config.yaml
num_hidden_layers: 10
head_dim: 64
intermediate_size: 1280
init_std_o: 0.00618
optimizer: "ademamix"
MLP neurons of a small language model. Each row is named by its layer, matrix (gate and up: input weights) and neuron, and shows model dimensions 0-95. Each number is 50 + 10 x the weight over its row's rms, rounded and kept within 0 to 99. A neuron's up and down rows have the sign that makes its largest values positive.
After each neuron's rows, "fires on" lists the tokens most often at its 100 highest values on Wikipedia text that the model never trained on.

L7.gate367:54 38 48 59 53 34 68 53 39 51 34 67 33 58 45 56 52 40 45 46 26 53 59 53 65 57 55 41 57 45 56 51 47 52 41 57 41 48 48 42 61 49 51 51 57 35 36 38 42 54 55 48 56 41 38 50 39 71 61 49 50 49 58 50 50 64 33 35 45 57 42 53 59 46 61 56 41 46 48 46 55 44 55 59 57 67 58 42 51 51 33 43 41 48 35 43
L7.up367:61 62 47 43 57 37 58 52 56 50 37 47 45 44 54 64 54 60 47 62 33 76 47 51 76 42 40 67 45 34 53 67 56 43 59 57 40 68 52 70 51 54 54 43 51 31 51 44 68 48 62 56 41 37 52 46 52 52 62 39 74 38 35 55 50 57 56 51 48 54 51 56 46 30 49 57 58 39 42 48 65 42 46 65 53 54 53 51 50 63 61 37 41 41 55 24
fires on: " F", "n", "age", "ard", "1"

L7.gate728:56 55 55 40 55 56 56 50 38 60 54 42 46 56 27 39 76 44 45 46 73 53 46 54 68 44 39 30 56 43 54 58 40 48 28 61 64 58 54 55 56 42 76 49 50 46 67 42 45 43 47 50 39 61 48 43 61 55 37 42 58 66 57 42 33 67 65 42 41 54 60 40 62 41 40 32 44 36 65 41 67 40 50 44 50 58 49 39 64 51 41 68 56 59 67 47
L7.up728:46 33 34 42 58 61 66 41 48 42 45 61 46 39 41 53 67 62 45 38 48 35 55 52 57 47 48 41 52 56 56 58 51 44 57 44 29 53 54 46 63 47 37 52 50 46 65 84 45 38 54 43 55 45 62 40 45 54 35 50 57 41 48 58 45 51 45 48 60 34 55 52 55 54 58 41 58 49 52 51 35 49 48 61 76 36 52 31 64 62 47 55 42 62 54 50
fires on: "0", "cc", "u", " c", "9", "ode"

L5.gate1109:49 58 49 64 51 53 51 54 55 48 56 60 34 41 48 59 45 68 46 69 61 44 63 56 58 37 60 66 47 37 62 28 64 41 48 58 63 29 45 51 34 63 30 66 43 91 52 43 52 42 63 47 68 63 51 49 45 35 48 53 27 52 66 42 42 46 37 43 48 73 42 52 51 47 44 42 49 34 64 52 82 54 49 33 70 43 53 45 67 58 41 59 37 47 45 50
L5.up1109:60 59 64 49 54 67 47 72 55 53 43 42 51 57 52 50 44 46 35 56 40 37 47 50 37 63 43 63 40 54 56 62 35 48 44 50 41 51 40 60 51 56 37 49 69 43 40 45 43 51 57 40 54 49 56 46 52 52 64 50 28 47 44 66 31 55 35 37 63 44 39 62 59 47 60 61 41 56 53 53 61 43 61 46 41 51 49 45 54 51 59 42 51 62 64 37
fires on: "A", "ur", "a", " J", "y", " "

L2.gate16:46 44 67 62 55 46 56 50 61 54 54 37 38 34 48 56 50 60 33 35 67 53 39 55 49 52 48 47 45 49 52 41 41 48 48 58 39 48 36 52 39 62 46 55 57 50 43 47 53 45 57 59 58 52 49 49 47 55 51 74 39 33 34 65 54 55 72 43 31 59 42 35 58 39 37 69 26 52 65 59 44 55 37 35 62 54 41 50 59 46 49 42 52 36 54 58
L2.up16:48 44 59 55 55 40 40 56 66 64 58 54 76 54 41 41 68 41 46 40 57 50 31 56 54 61 44 42 56 55 58 47 48 44 56 58 35 61 55 65 39 45 49 63 51 43 45 45 48 59 61 29 59 57 65 43 43 57 34 59 58 50 54 50 61 63 53 34 44 54 48 46 34 38 30 66 54 62 55 58 51 56 55 38 45 28 49 48 46 58 51 55 62 42 54 46
fires on: "one", "et", "art", "own", "s"

L7.gate24:59 53 30 48 75 61 59 31 38 50 53 45 50 48 47 46 58 63 58 39 41 56 68 44 53 58 60 42 56 49 66 61 53 60 54 69 74 50 72 55 54 44 45 48 32 53 64 66 39 70 46 43 43 43 44 58 54 53 48 44 38 47 44 26 42 39 43 41 42 58 73 67 54 50 45 39 60 59 57 55 51 35 63 43 49 53 50 62 53 32 56 53 55 70 41 49
L7.up24:52 53 55 44 55 38 49 51 48 48 47 56 40 56 51 65 60 56 33 49 45 59 57 50 66 47 56 30 44 58 49 46 43 59 54 69 50 48 62 43 60 57 57 59 43 51 44 45 63 66 50 47 52 45 50 56 47 57 48 30 42 55 41 34 46 47 39 36 54 40 66 39 51 54 35 61 59 43 56 65 39 47 63 40 63 59 58 55 54 53 48 65 43 57 40 36
fires on: "es", "ing", "e", " Des", " Ex", "ist"

L7.gate729:74 48 42 42 58 42 64 67 43 55 56 37 31 50 33 39 44 39 53 49 27 34 24 57 56 48 50 51 50 64 61 58 42 54 44 51 47 47 34 48 43 59 40 71 65 63 44 45 69 53 53 61 57 45 49 43 63 51 57 48 42 46 42 38 60 50 55 68 61 45 38 51 57 62 41 53 66 48 52 48 56 43 60 53 50 49 71 51 60 60 65 39 38 45 50 53
L7.up729:65 45 58 36 54 61 48 63 62 57 41 48 58 61 57 64 50 54 49 59 42 42 50 30 37 63 78 46 48 60 47 53 44 40 47 51 63 68 31 31 52 52 56 46 53 45 36 51 45 40 64 51 49 60 55 43 54 31 42 59 26 34 64 46 47 55 41 43 58 40 74 44 49 43 40 58 60 56 39 39 42 46 50 38 48 62 49 55 38 48 62 49 44 58 67 74
fires on: " first", " most", " only", " one", " last"

L7.gate298:48 40 39 58 51 47 53 59 70 63 47 51 43 42 50 29 40 35 59 37 60 44 38 55 48 50 30 55 67 50 70 58 54 55 62 50 33 58 52 45 49 41 41 46 54 60 57 57 41 40 62 47 41 42 20 44 51 58 41 35 64 51 63 25 44 60 35 40 67 32 62 51 55 42 40 60 52 42 35 70 55 60 61 36 43 50 54 41 57 67 39 59 36 52 43 55
L7.up298:66 33 79 56 65 54 46 56 58 49 44 46 48 46 51 47 49 60 58 47 45 61 48 66 40 47 63 36 28 38 51 59 46 55 51 45 57 42 53 51 58 42 38 46 48 41 61 42 33 47 70 59 49 41 49 40 51 49 56 47 49 52 60 41 45 61 49 42 51 47 48 38 38 29 46 42 49 40 56 57 72 50 47 54 53 49 50 48 42 48 57 50 54 58 37 51
fires on: ",", "8", "9"

L7.gate954:55 34 44 59 60 54 49 46 51 52 44 46 39 46 41 69 58 31 55 64 51 59 48 68 61 51 38 34 51 51 41 32 63 69 63 47 38 70 42 57 52 46 53 40 58 40 30 65 55 57 53 49 54 56 49 39 21 63 39 29 59 41 59 45 58 50 39 46 63 55 57 51 42 47 51 48 77 54 56 52 60 54 68 60 58 44 59 40 53 42 51 47 31 52 48 49
L7.up954:51 81 68 59 51 60 61 49 71 61 64 45 49 48 53 54 48 34 38 41 46 34 48 53 45 51 67 48 40 56 41 52 53 35 46 58 43 42 60 54 40 53 43 57 60 55 53 34 51 46 60 55 52 34 51 45 53 38 41 58 22 48 52 55 66 58 46 62 66 38 32 27 51 67 60 55 49 42 27 39 61 39 41 44 41 53 56 44 61 50 54 59 65 66 58 36
fires on: "0", ".", " f", "3", "8", "9"

L2.gate1007:43 38 43 56 38 35 80 30 51 41 45 43 44 58 41 38 42 39 52 45 42 53 38 49 33 60 50 49 48 42 45 43 69 34 57 54 48 43 33 68 43 49 54 51 63 52 58 68 28 61 52 60 35 64 57 38 61 61 41 35 51 47 46 39 52 50 46 57 44 56 58 58 35 41 40 55 48 38 67 48 66 54 61 51 23 38 39 43 59 41 62 47 43 48 37 41
L2.up1007:41 46 42 70 40 42 57 54 42 48 43 52 50 64 61 41 52 25 50 59 38 52 52 52 51 59 50 47 48 42 44 45 41 35 51 60 40 44 28 49 47 57 59 41 59 36 47 47 38 72 36 64 40 50 61 28 52 54 50 32 62 43 49 51 52 45 65 58 43 53 57 56 30 40 62 59 47 40 62 48 52 60 52 46 31 52 47 51 49 37 67 50 62 51 45 45
fires on: "ree", "-c", "2", "3", "ions", "ification"

L2.gate560:41 56 43 41 64 52 41 50 58 55 51 32 53 55 50 60 35 52 60 62 46 46 40 44 63 60 63 41 47 52 41 35 57 59 45 56 54 33 72 49 49 44 48 56 63 34 47 64 26 52 36 65 53 60 53 45 46 52 65 47 47 44 64 54 49 56 50 35 61 51 69 47 58 42 47 46 67 42 54 51 53 57 77 64 26 37 35 31 58 45 62 48 49 43 53 39
L2.up560:43 53 56 33 56 42 45 27 52 58 41 48 35 45 44 48 76 38 61 64 44 57 55 54 38 59 44 54 39 39 42 68 54 38 34 39 44 54 40 60 51 52 57 58 55 48 49 47 46 47 40 60 48 45 53 54 55 46 50 72 50 79 46 69 49 30 39 59 57 54 69 56 64 63 59 41 62 49 46 57 55 39 53 52 46 37 56 43 40 38 58 52 42 76 46 49
fires on: " government", " village", "i", "h", "a", " team"

L2.gate1006:35 67 48 53 56 48 54 48 33 56 43 43 39 57 53 53 40 62 66 68 56 56 37 56 39 51 58 56 54 49 32 58 42 41 46 53 46 42 39 39 46 36 42 63 46 52 53 48 65 41 59 33 23 43 20 32 57 55 31 66 47 42 28 56 52 61 53 45 47 37 38 41 50 49 53 42 71 30 50 55 46 51 33 42 65 52 57 43 63 54 42 51 61 54 61 56
L2.up1006:48 74 53 73 46 53 49 63 48 46 49 54 44 54 54 50 35 61 54 71 40 53 42 64 37 48 47 64 57 32 52 40 52 49 46 38 53 53 53 43 56 49 52 54 50 50 36 69 57 55 61 50 34 53 37 45 45 56 53 66 52 34 61 57 50 53 66 59 44 49 34 50 52 53 54 64 56 45 40 36 57 55 40 61 70 36 72 33 56 49 46 44 58 45 49 38
fires on: " War", "1", "2", "ey", "ator"

L7.gate1014:58 29 56 46 47 68 57 48 45 66 65 71 30 43 47 43 59 54 58 62 56 54 52 58 45 42 60 28 51 59 53 41 59 63 56 43 54 47 58 52 57 35 24 46 43 42 55 44 57 52 61 53 52 45 45 58 48 58 56 42 55 56 57 47 54 56 40 59 36 66 72 52 50 55 43 48 61 48 57 74 58 68 58 55 60 51 45 44 72 45 44 63 45 59 41 37
L7.up1014:52 36 63 72 55 59 53 56 48 47 43 47 40 46 40 48 39 63 39 44 47 42 59 64 39 65 57 48 30 54 55 55 59 33 46 52 72 50 33 56 41 36 55 52 42 50 63 39 42 37 46 55 52 44 66 52 53 48 66 42 49 42 74 57 61 57 40 67 46 36 50 53 63 51 44 37 56 38 65 41 60 35 43 39 52 55 48 35 50 41 51 44 53 44 61 53
fires on: "0", "2", "1", "9", "8", " de"

L7.gate827:49 57 60 48 52 46 49 35 54 44 51 37 56 47 54 56 55 38 53 39 53 34 47 60 43 51 47 53 49 36 57 64 47 47 38 52 27 43 53 60 35 34 44 50 59 59 59 52 58 58 63 31 42 46 41 46 43 43 34 47 40 52 59 50 30 49 38 37 18 45 49 56 38 50 45 42 32 56 61 53 56 37 57 47 64 47 72 48 51 66 38 57 55 47 38 34
L7.up827:44 49 50 39 49 29 49 45 65 50 51 45 56 47 43 39 34 40 47 47 53 42 24 43 45 44 43 32 68 38 60 62 57 53 57 56 51 57 53 54 50 40 57 44 46 67 37 29 54 49 39 44 52 39 45 44 42 68 65 34 70 39 45 53 39 39 71 66 47 55 51 55 42 42 47 48 37 51 31 61 64 52 48 60 33 37 46 40 41 33 60 59 57 44 46 52
fires on: " ", "ame", "er", "ze"

L2.gate140:43 54 34 24 53 37 49 42 45 47 41 50 38 50 39 42 43 44 57 60 52 47 45 45 57 55 56 51 36 64 51 59 38 55 54 54 44 36 53 45 61 40 62 62 41 62 63 62 57 48 36 44 58 37 48 46 52 64 31 59 52 63 53 51 49 52 56 45 34 61 51 55 41 50 56 35 59 43 68 56 44 43 69 24 59 41 63 32 57 65 44 68 55 57 57 56
L2.up140:58 48 54 52 63 58 62 54 43 48 48 44 51 52 57 61 47 42 51 58 48 57 58 40 53 38 62 36 59 46 72 49 54 29 44 38 40 42 60 68 63 47 67 47 38 47 47 56 62 49 57 51 48 41 73 62 55 51 47 52 52 48 36 50 43 39 53 52 43 51 45 52 57 47 51 23 59 46 55 42 35 67 47 46 53 37 50 34 68 61 56 52 70 38 45 51
fires on: "0", "1", "8"

L7.gate774:42 50 60 37 63 52 76 58 63 63 48 67 33 59 48 59 61 48 51 46 57 55 55 48 60 57 66 54 55 24 40 32 64 65 64 69 45 34 28 40 44 50 42 50 55 61 52 59 58 54 58 59 62 50 60 65 43 50 45 44 52 51 34 49 54 43 38 61 47 52 59 44 32 47 41 62 44 35 69 57 60 45 45 64 36 42 51 55 58 37 56 54 52 43 47 49
L7.up774:35 70 27 52 36 75 64 68 58 61 29 44 55 41 50 59 45 42 50 64 46 43 49 44 58 61 58 62 48 60 52 46 46 57 35 50 60 60 38 35 40 73 34 43 63 50 55 35 56 63 46 46 38 50 35 36 46 64 57 56 49 52 48 56 43 48 48 54 45 62 59 51 40 49 70 50 52 55 37 41 46 64 64 56 72 45 40 44 43 65 49 59 45 47 47 44
fires on: " ", "h", "2", "3", "4"

L5.gate273:52 70 44 59 50 56 46 58 64 43 46 49 46 38 53 50 51 56 57 44 62 61 60 48 43 44 60 57 39 57 58 57 52 45 59 55 59 35 55 51 52 48 42 43 44 55 51 71 45 75 46 47 48 45 55 39 37 56 41 49 54 57 52 36 51 56 67 40 52 49 39 40 62 41 67 53 64 66 47 66 54 66 64 42 49 60 66 41 60 66 50 35 42 50 69 32
L5.up273:70 35 51 51 30 52 26 42 52 46 59 48 47 35 57 61 64 45 65 60 39 63 63 40 49 63 49 61 42 53 41 45 47 50 37 37 49 58 33 56 54 36 50 43 35 24 53 63 55 34 46 52 51 50 53 48 48 36 59 69 71 53 62 46 39 41 55 53 56 37 48 61 45 63 40 40 58 64 47 33 39 38 43 59 72 51 44 54 59 38 42 47 48 37 47 56
fires on: "c", "l", "f", "ial", "ic", "al"

L7.gate203:67 67 37 42 50 59 54 45 70 56 45 49 37 56 28 63 62 54 33 52 53 57 60 39 51 51 50 43 49 53 29 50 44 56 44 71 59 50 34 40 43 49 58 59 39 48 57 52 32 52 73 55 44 47 41 66 50 47 47 45 63 57 47 52 53 51 49 40 44 78 59 50 52 43 49 56 51 63 54 54 58 42 55 40 30 40 54 59 74 43 39 60 42 63 57 49
L7.up203:53 48 57 30 42 43 37 46 30 69 48 51 50 53 56 53 26 57 55 56 49 55 55 49 51 44 51 51 44 53 54 44 49 47 35 37 43 53 59 51 47 48 52 54 53 53 39 35 57 51 42 35 46 37 48 54 45 60 59 60 11 37 44 64 37 51 40 55 65 40 43 60 44 60 62 39 37 36 34 27 57 56 52 68 61 55 53 60 43 51 38 58 65 54 51 54
fires on: " ", "1", "0", "5", "8", "7"

L2.gate1191:49 47 59 73 35 47 59 47 53 35 59 59 58 35 43 53 58 62 64 37 34 68 56 49 60 74 70 36 38 52 57 55 54 31 54 38 61 50 42 46 64 52 20 66 54 57 49 64 47 56 50 44 52 59 49 34 47 49 34 45 50 60 63 37 50 45 36 61 64 37 60 56 61 57 43 47 67 51 48 48 45 50 61 44 59 56 38 51 52 68 55 47 41 62 59 39
L2.up1191:63 62 34 54 56 51 48 40 62 55 47 46 48 46 53 44 61 53 59 49 48 64 56 65 68 59 64 37 48 41 41 41 46 28 39 27 61 37 53 38 62 58 42 69 60 45 49 54 49 46 48 54 56 42 49 25 53 40 42 40 44 45 57 38 32 44 53 56 68 43 51 58 64 52 44 50 61 56 53 41 41 38 64 50 54 49 49 41 70 63 52 40 55 58 49 28
fires on: "ic", "ican", "ial", "-", "age", "er"

L7.gate519:54 56 56 65 55 20 58 44 28 37 51 31 52 46 32 44 41 46 62 59 33 41 31 55 55 40 26 49 46 66 51 62 53 61 65 67 66 55 66 49 58 33 72 60 43 59 51 40 54 55 42 44 51 52 40 52 37 60 44 36 64 66 32 71 35 62 51 50 35 52 67 50 41 58 73 29 62 47 54 48 49 44 47 34 47 46 31 63 58 59 42 31 54 37 48 68
L7.up519:64 61 57 37 56 32 57 58 53 53 28 53 43 51 53 57 58 34 49 60 69 44 63 37 44 54 47 39 50 52 41 50 53 33 63 47 34 52 51 35 46 32 50 46 49 60 31 51 48 38 52 67 55 57 58 44 56 57 47 64 61 35 29 49 61 41 57 54 52 37 59 48 45 46 62 56 46 50 46 43 44 47 64 66 59 48 54 60 53 52 42 61 39 45 54 52
fires on: "-", "–", "ol", "os", "al", "0"

L7.gate198:63 53 61 52 73 36 46 49 32 59 51 53 58 45 37 62 45 35 54 56 64 61 52 51 52 38 73 51 46 57 57 63 43 45 65 61 64 55 47 38 50 59 41 53 39 53 48 41 59 69 63 53 39 44 49 47 32 44 47 64 54 71 54 44 47 46 45 48 45 60 45 53 49 42 51 51 44 65 62 50 48 46 36 57 45 43 58 40 69 51 45 60 57 58 34 29
L7.up198:26 36 54 25 54 59 28 68 44 57 50 48 63 39 45 45 42 50 59 51 57 56 41 32 62 51 52 47 50 51 65 45 58 43 54 49 41 53 47 62 58 61 59 59 41 66 56 45 61 33 69 64 49 36 59 62 43 52 56 70 47 48 50 53 50 36 46 42 53 49 36 56 54 45 42 52 44 42 34 68 60 50 29 56 43 53 45 48 41 34 54 52 67 59 37 50
fires on: ")\n", " ", "\n"

L5.gate752:52 61 45 44 60 47 44 60 59 43 52 50 42 55 48 62 39 38 42 45 44 39 49 38 48 59 58 74 54 51 60 55 56 44 47 71 36 38 31 49 36 51 45 53 36 62 45 54 66 60 62 51 42 51 27 41 66 60 65 56 42 63 41 43 51 55 41 39 54 39 26 71 62 43 46 59 71 54 32 54 57 60 45 59 37 47 48 58 65 46 64 53 51 56 51 59
L5.up752:43 56 37 29 60 43 48 46 61 62 46 35 28 54 42 33 50 34 52 42 65 51 37 61 54 55 47 53 60 46 62 55 56 46 53 42 36 63 38 58 46 62 61 52 30 69 64 46 63 28 60 51 36 64 59 45 59 58 43 48 54 45 50 61 31 39 59 53 49 51 59 48 55 59 50 39 53 31 43 64 64 60 57 49 51 50 49 65 45 42 51 50 47 51 42 59
fires on: "0", "2", " ", "ear"

L7.gate630:49 57 35 62 45 58 54 37 60 60 29 47 50 56 32 38 44 56 31 46 61 57 48 57 58 42 39 52 44 31 38 34 48 46 55 56 50 38 48 49 46 55 46 53 31 53 68 36 57 70 51 49 44 42 46 34 54 71 49 46 60 42 35 50 61 53 23 60 49 79 64 47 34 44 56 59 54 37 45 58 60 59 38 44 49 44 55 56 63 41 60 55 43 45 40 35
L7.up630:62 46 50 32 66 57 56 61 40 58 58 44 45 40 46 39 42 58 56 66 39 47 49 31 57 43 63 49 55 55 36 48 57 51 46 65 51 49 70 52 34 56 51 48 48 46 41 44 64 51 61 47 53 33 54 54 52 45 64 60 40 58 44 33 37 50 32 40 52 55 48 60 54 46 56 43 68 42 67 62 38 61 40 53 54 53 52 49 50 57 62 78 59 71 34 50
fires on: " L", " pl", "1", " Pl", "l", "L"

L5.gate1057:39 46 51 42 53 55 48 45 51 46 47 61 44 68 45 47 44 49 58 42 49 69 37 49 48 48 50 58 67 44 32 34 57 47 44 67 63 35 51 56 21 60 55 62 50 54 41 43 39 31 41 57 57 55 48 55 62 44 35 82 47 62 52 38 42 68 26 41 64 67 47 55 62 58 43 37 35 57 37 49 61 58 42 40 23 35 71 31 48 66 15 50 55 40 44 52
L5.up1057:69 60 46 44 47 42 51 60 47 33 62 59 56 45 44 52 49 55 57 52 22 49 49 61 43 42 60 67 63 34 57 47 50 62 59 46 34 47 49 43 53 49 48 39 38 33 37 47 57 41 63 53 38 56 49 58 45 42 39 53 48 61 62 63 35 54 53 30 45 71 50 48 46 48 50 47 36 59 51 48 54 21 39 48 50 30 55 62 56 61 45 42 59 63 46 38
fires on: "z", " car", "ur", "che", "y", "ge"

L2.gate1141:66 46 47 52 54 48 36 51 45 59 58 45 50 58 51 61 42 42 63 47 57 57 24 53 53 36 65 40 59 46 34 30 41 56 40 53 44 66 51 56 57 46 55 46 51 63 49 54 58 64 51 58 55 41 41 56 55 53 73 40 52 68 75 22 46 60 48 46 49 57 25 49 33 66 46 49 44 67 55 66 60 41 66 57 41 62 44 43 65 53 46 51 69 43 32 40
L2.up1141:64 49 68 30 53 57 41 50 46 35 60 58 49 56 56 59 44 61 60 66 50 59 46 45 54 58 40 39 48 43 57 53 33 39 59 40 53 64 56 56 57 60 42 40 46 83 51 61 59 54 55 57 43 40 60 60 54 51 50 60 58 63 41 34 44 51 35 67 49 45 40 33 60 57 38 51 37 46 62 69 63 45 58 49 29 58 49 52 65 61 64 36 57 55 41 44
fires on: " ", "ract", "rol"

L5.gate492:64 45 47 61 50 55 45 46 33 48 44 49 59 55 45 31 56 56 55 56 48 53 38 41 34 56 47 48 64 51 37 52 60 53 47 40 49 54 58 51 29 58 46 43 55 53 49 40 41 37 57 70 70 57 48 40 59 54 33 52 32 58 54 40 65 55 62 42 42 58 35 69 45 45 67 33 52 42 76 59 41 56 46 50 41 35 66 63 57 56 30 53 67 50 66 62
L5.up492:32 51 64 42 43 60 39 41 42 29 40 24 48 56 52 56 64 52 61 43 59 46 56 53 50 44 36 66 30 42 51 62 39 29 57 49 62 54 61 44 61 49 63 68 49 44 74 57 44 46 45 65 48 56 50 63 65 50 68 50 50 52 44 48 39 65 59 44 69 28 40 47 60 54 45 51 30 54 47 45 49 49 32 39 53 70 56 66 45 52 40 48 47 50 36 54
fires on: "b", "t", "bor", "5", "6", "ur"

L7.gate805:59 65 49 47 52 46 69 48 55 66 58 48 32 52 50 38 30 47 37 45 42 44 34 40 40 40 60 39 38 60 68 69 50 58 48 36 55 46 54 41 51 54 34 38 65 63 58 52 32 59 76 53 38 60 46 46 49 44 39 48 51 40 53 49 48 66 50 43 52 40 38 44 63 48 33 40 46 48 49 45 38 34 51 59 45 35 53 60 64 75 68 53 58 59 52 46
L7.up805:40 48 44 26 39 44 74 55 74 60 53 54 42 45 43 46 51 54 52 37 39 56 51 43 55 66 62 45 54 38 40 50 57 41 45 59 42 58 44 47 42 54 62 46 52 34 48 45 41 51 63 64 46 51 36 51 52 48 40 60 61 56 55 55 55 42 48 57 35 53 49 54 44 55 51 69 56 51 61 59 49 27 41 43 33 61 47 52 36 61 50 44 53 51 26 43
fires on: " first", "1", " one", "2", " third", " second"

L2.gate213:42 53 39 49 68 31 41 42 50 51 46 38 65 65 47 61 64 52 59 45 46 49 40 55 54 64 53 42 48 39 41 44 63 49 63 48 40 42 66 44 55 53 54 44 62 52 62 62 59 48 43 60 38 51 47 40 63 55 42 39 69 61 53 54 63 24 45 52 73 57 43 41 51 53 56 47 41 34 63 55 46 23 50 55 49 37 65 47 61 58 61 79 46 44 39 44
L2.up213:58 45 32 41 33 27 62 50 62 52 51 44 40 56 61 46 45 58 59 60 60 40 33 45 40 54 54 56 53 53 51 44 50 51 54 54 43 64 45 63 48 54 64 58 61 42 50 72 37 42 47 54 50 55 35 50 53 41 40 62 41 60 47 27 55 37 56 46 51 50 50 37 41 77 56 56 68 45 45 47 64 41 50 41 55 41 45 37 42 65 75 75 27 64 48 57
fires on: "ong", "ite", "is", "one", "ish", "ome"

L7.gate167:62 45 57 66 35 60 58 44 46 56 67 51 57 43 39 43 43 65 51 57 64 37 38 47 42 54 58 31 37 53 50 54 61 36 54 36 64 37 36 57 52 44 65 43 51 54 70 45 37 61 49 56 44 52 38 49 57 55 39 37 52 60 65 46 55 46 55 56 37 50 40 54 62 58 37 51 64 33 49 39 56 59 54 48 46 50 60 42 68 48 57 41 48 39 47 56
L7.up167:64 50 47 64 56 38 57 44 71 43 51 38 68 49 50 43 52 62 44 33 57 44 60 48 34 50 50 66 57 54 47 37 64 43 40 48 67 48 20 68 51 52 52 36 42 56 41 61 49 62 50 61 59 39 45 41 58 53 59 50 48 52 44 39 66 63 48 56 60 43 42 63 55 40 55 30 51 50 45 40 54 55 37 62 58 45 49 50 52 48 54 39 47 54 62 38
fires on: "im", "9", "0", "6", "1", " "

L5.gate790:56 49 46 31 70 40 51 31 61 41 39 42 36 56 45 63 68 49 47 62 47 39 58 55 46 56 51 58 47 39 61 45 63 62 45 49 45 35 80 56 40 53 48 56 46 43 56 64 51 53 59 65 44 58 46 51 33 48 59 65 50 40 37 42 58 48 49 44 36 46 49 57 50 64 51 35 61 53 65 52 56 47 49 55 44 44 52 33 52 50 44 41 58 32 37 48
L5.up790:56 60 50 56 56 54 49 26 50 51 62 53 34 50 56 58 59 26 56 40 55 39 49 47 58 58 53 56 74 51 48 62 55 38 61 47 45 57 43 72 49 58 50 44 43 31 34 46 48 62 57 55 42 78 27 49 53 53 48 41 37 66 42 44 53 48 38 46 63 39 50 44 62 64 55 53 50 52 58 43 45 45 57 46 51 39 54 45 69 42 56 44 49 47 42 60
fires on: "i", "l", "en", "h", "am"

L2.gate859:63 34 48 52 61 44 47 52 34 46 45 47 44 61 40 52 47 49 57 48 37 47 47 49 65 35 49 50 63 64 52 38 31 48 50 43 32 58 54 57 68 49 45 59 65 49 54 45 46 53 61 58 50 70 52 46 57 51 49 39 62 55 57 45 57 51 63 50 44 56 57 37 40 59 67 40 43 63 39 71 50 34 49 38 65 44 49 45 41 63 51 48 46 45 43 55
L2.up859:50 34 53 45 44 47 30 51 43 52 49 42 53 54 60 47 35 41 42 54 37 56 45 65 60 54 41 59 58 46 54 33 47 52 53 57 36 58 45 62 55 40 55 56 55 55 49 53 44 51 43 54 43 78 46 31 47 34 58 51 51 57 65 30 52 43 61 61 43 57 38 30 53 45 60 57 49 41 34 60 42 39 44 44 52 47 36 33 52 59 75 33 38 48 58 56
fires on: " of", ",", "ite", "ative", "ince", "ome"

L2.gate791:64 49 52 33 69 38 51 53 45 42 53 58 44 38 44 53 51 42 52 55 69 54 45 55 69 55 46 45 38 47 50 38 51 43 44 42 62 57 46 55 56 51 54 55 29 43 61 59 60 61 44 59 55 46 60 45 38 62 64 54 61 46 56 38 47 56 35 52 44 39 55 50 45 42 49 39 48 51 60 67 40 57 42 45 47 46 59 47 51 54 45 67 45 61 61 70
L2.up791:42 37 36 32 46 62 31 49 50 62 60 45 58 47 48 45 55 45 31 58 56 65 53 43 48 53 29 44 37 42 49 43 53 45 55 40 40 61 53 54 71 52 40 38 43 47 60 53 82 50 39 53 49 24 80 42 50 43 57 65 56 55 61 55 31 45 37 52 53 53 53 68 43 44 42 54 59 50 50 53 46 37 37 45 55 60 59 57 56 57 47 42 64 51 53 53
fires on: " built", "6", "8", " species", " company"

L5.gate660:51 55 64 48 48 43 56 36 63 49 42 52 52 47 32 49 42 44 54 57 63 46 58 56 58 58 54 57 54 53 31 62 55 39 43 57 43 39 60 52 49 43 45 59 53 51 48 49 38 65 57 37 30 40 48 56 44 68 58 53 35 46 43 48 55 57 43 55 48 56 64 45 54 28 51 39 53 38 37 61 43 48 48 51 45 43 40 52 45 42 32 56 45 54 65 47
L5.up660:48 54 48 61 40 59 56 54 63 62 51 51 40 55 48 49 42 45 53 43 52 31 35 62 46 58 59 52 43 43 52 51 39 52 57 51 35 46 57 69 52 47 47 45 65 39 57 47 49 52 50 55 42 50 43 53 46 54 64 48 53 54 50 47 71 54 35 36 50 54 52 48 39 69 62 44 59 51 56 50 49 42 29 44 55 40 51 54 58 57 33 43 52 64 62 67
fires on: "on", " H", "art", " G", " Ar", "."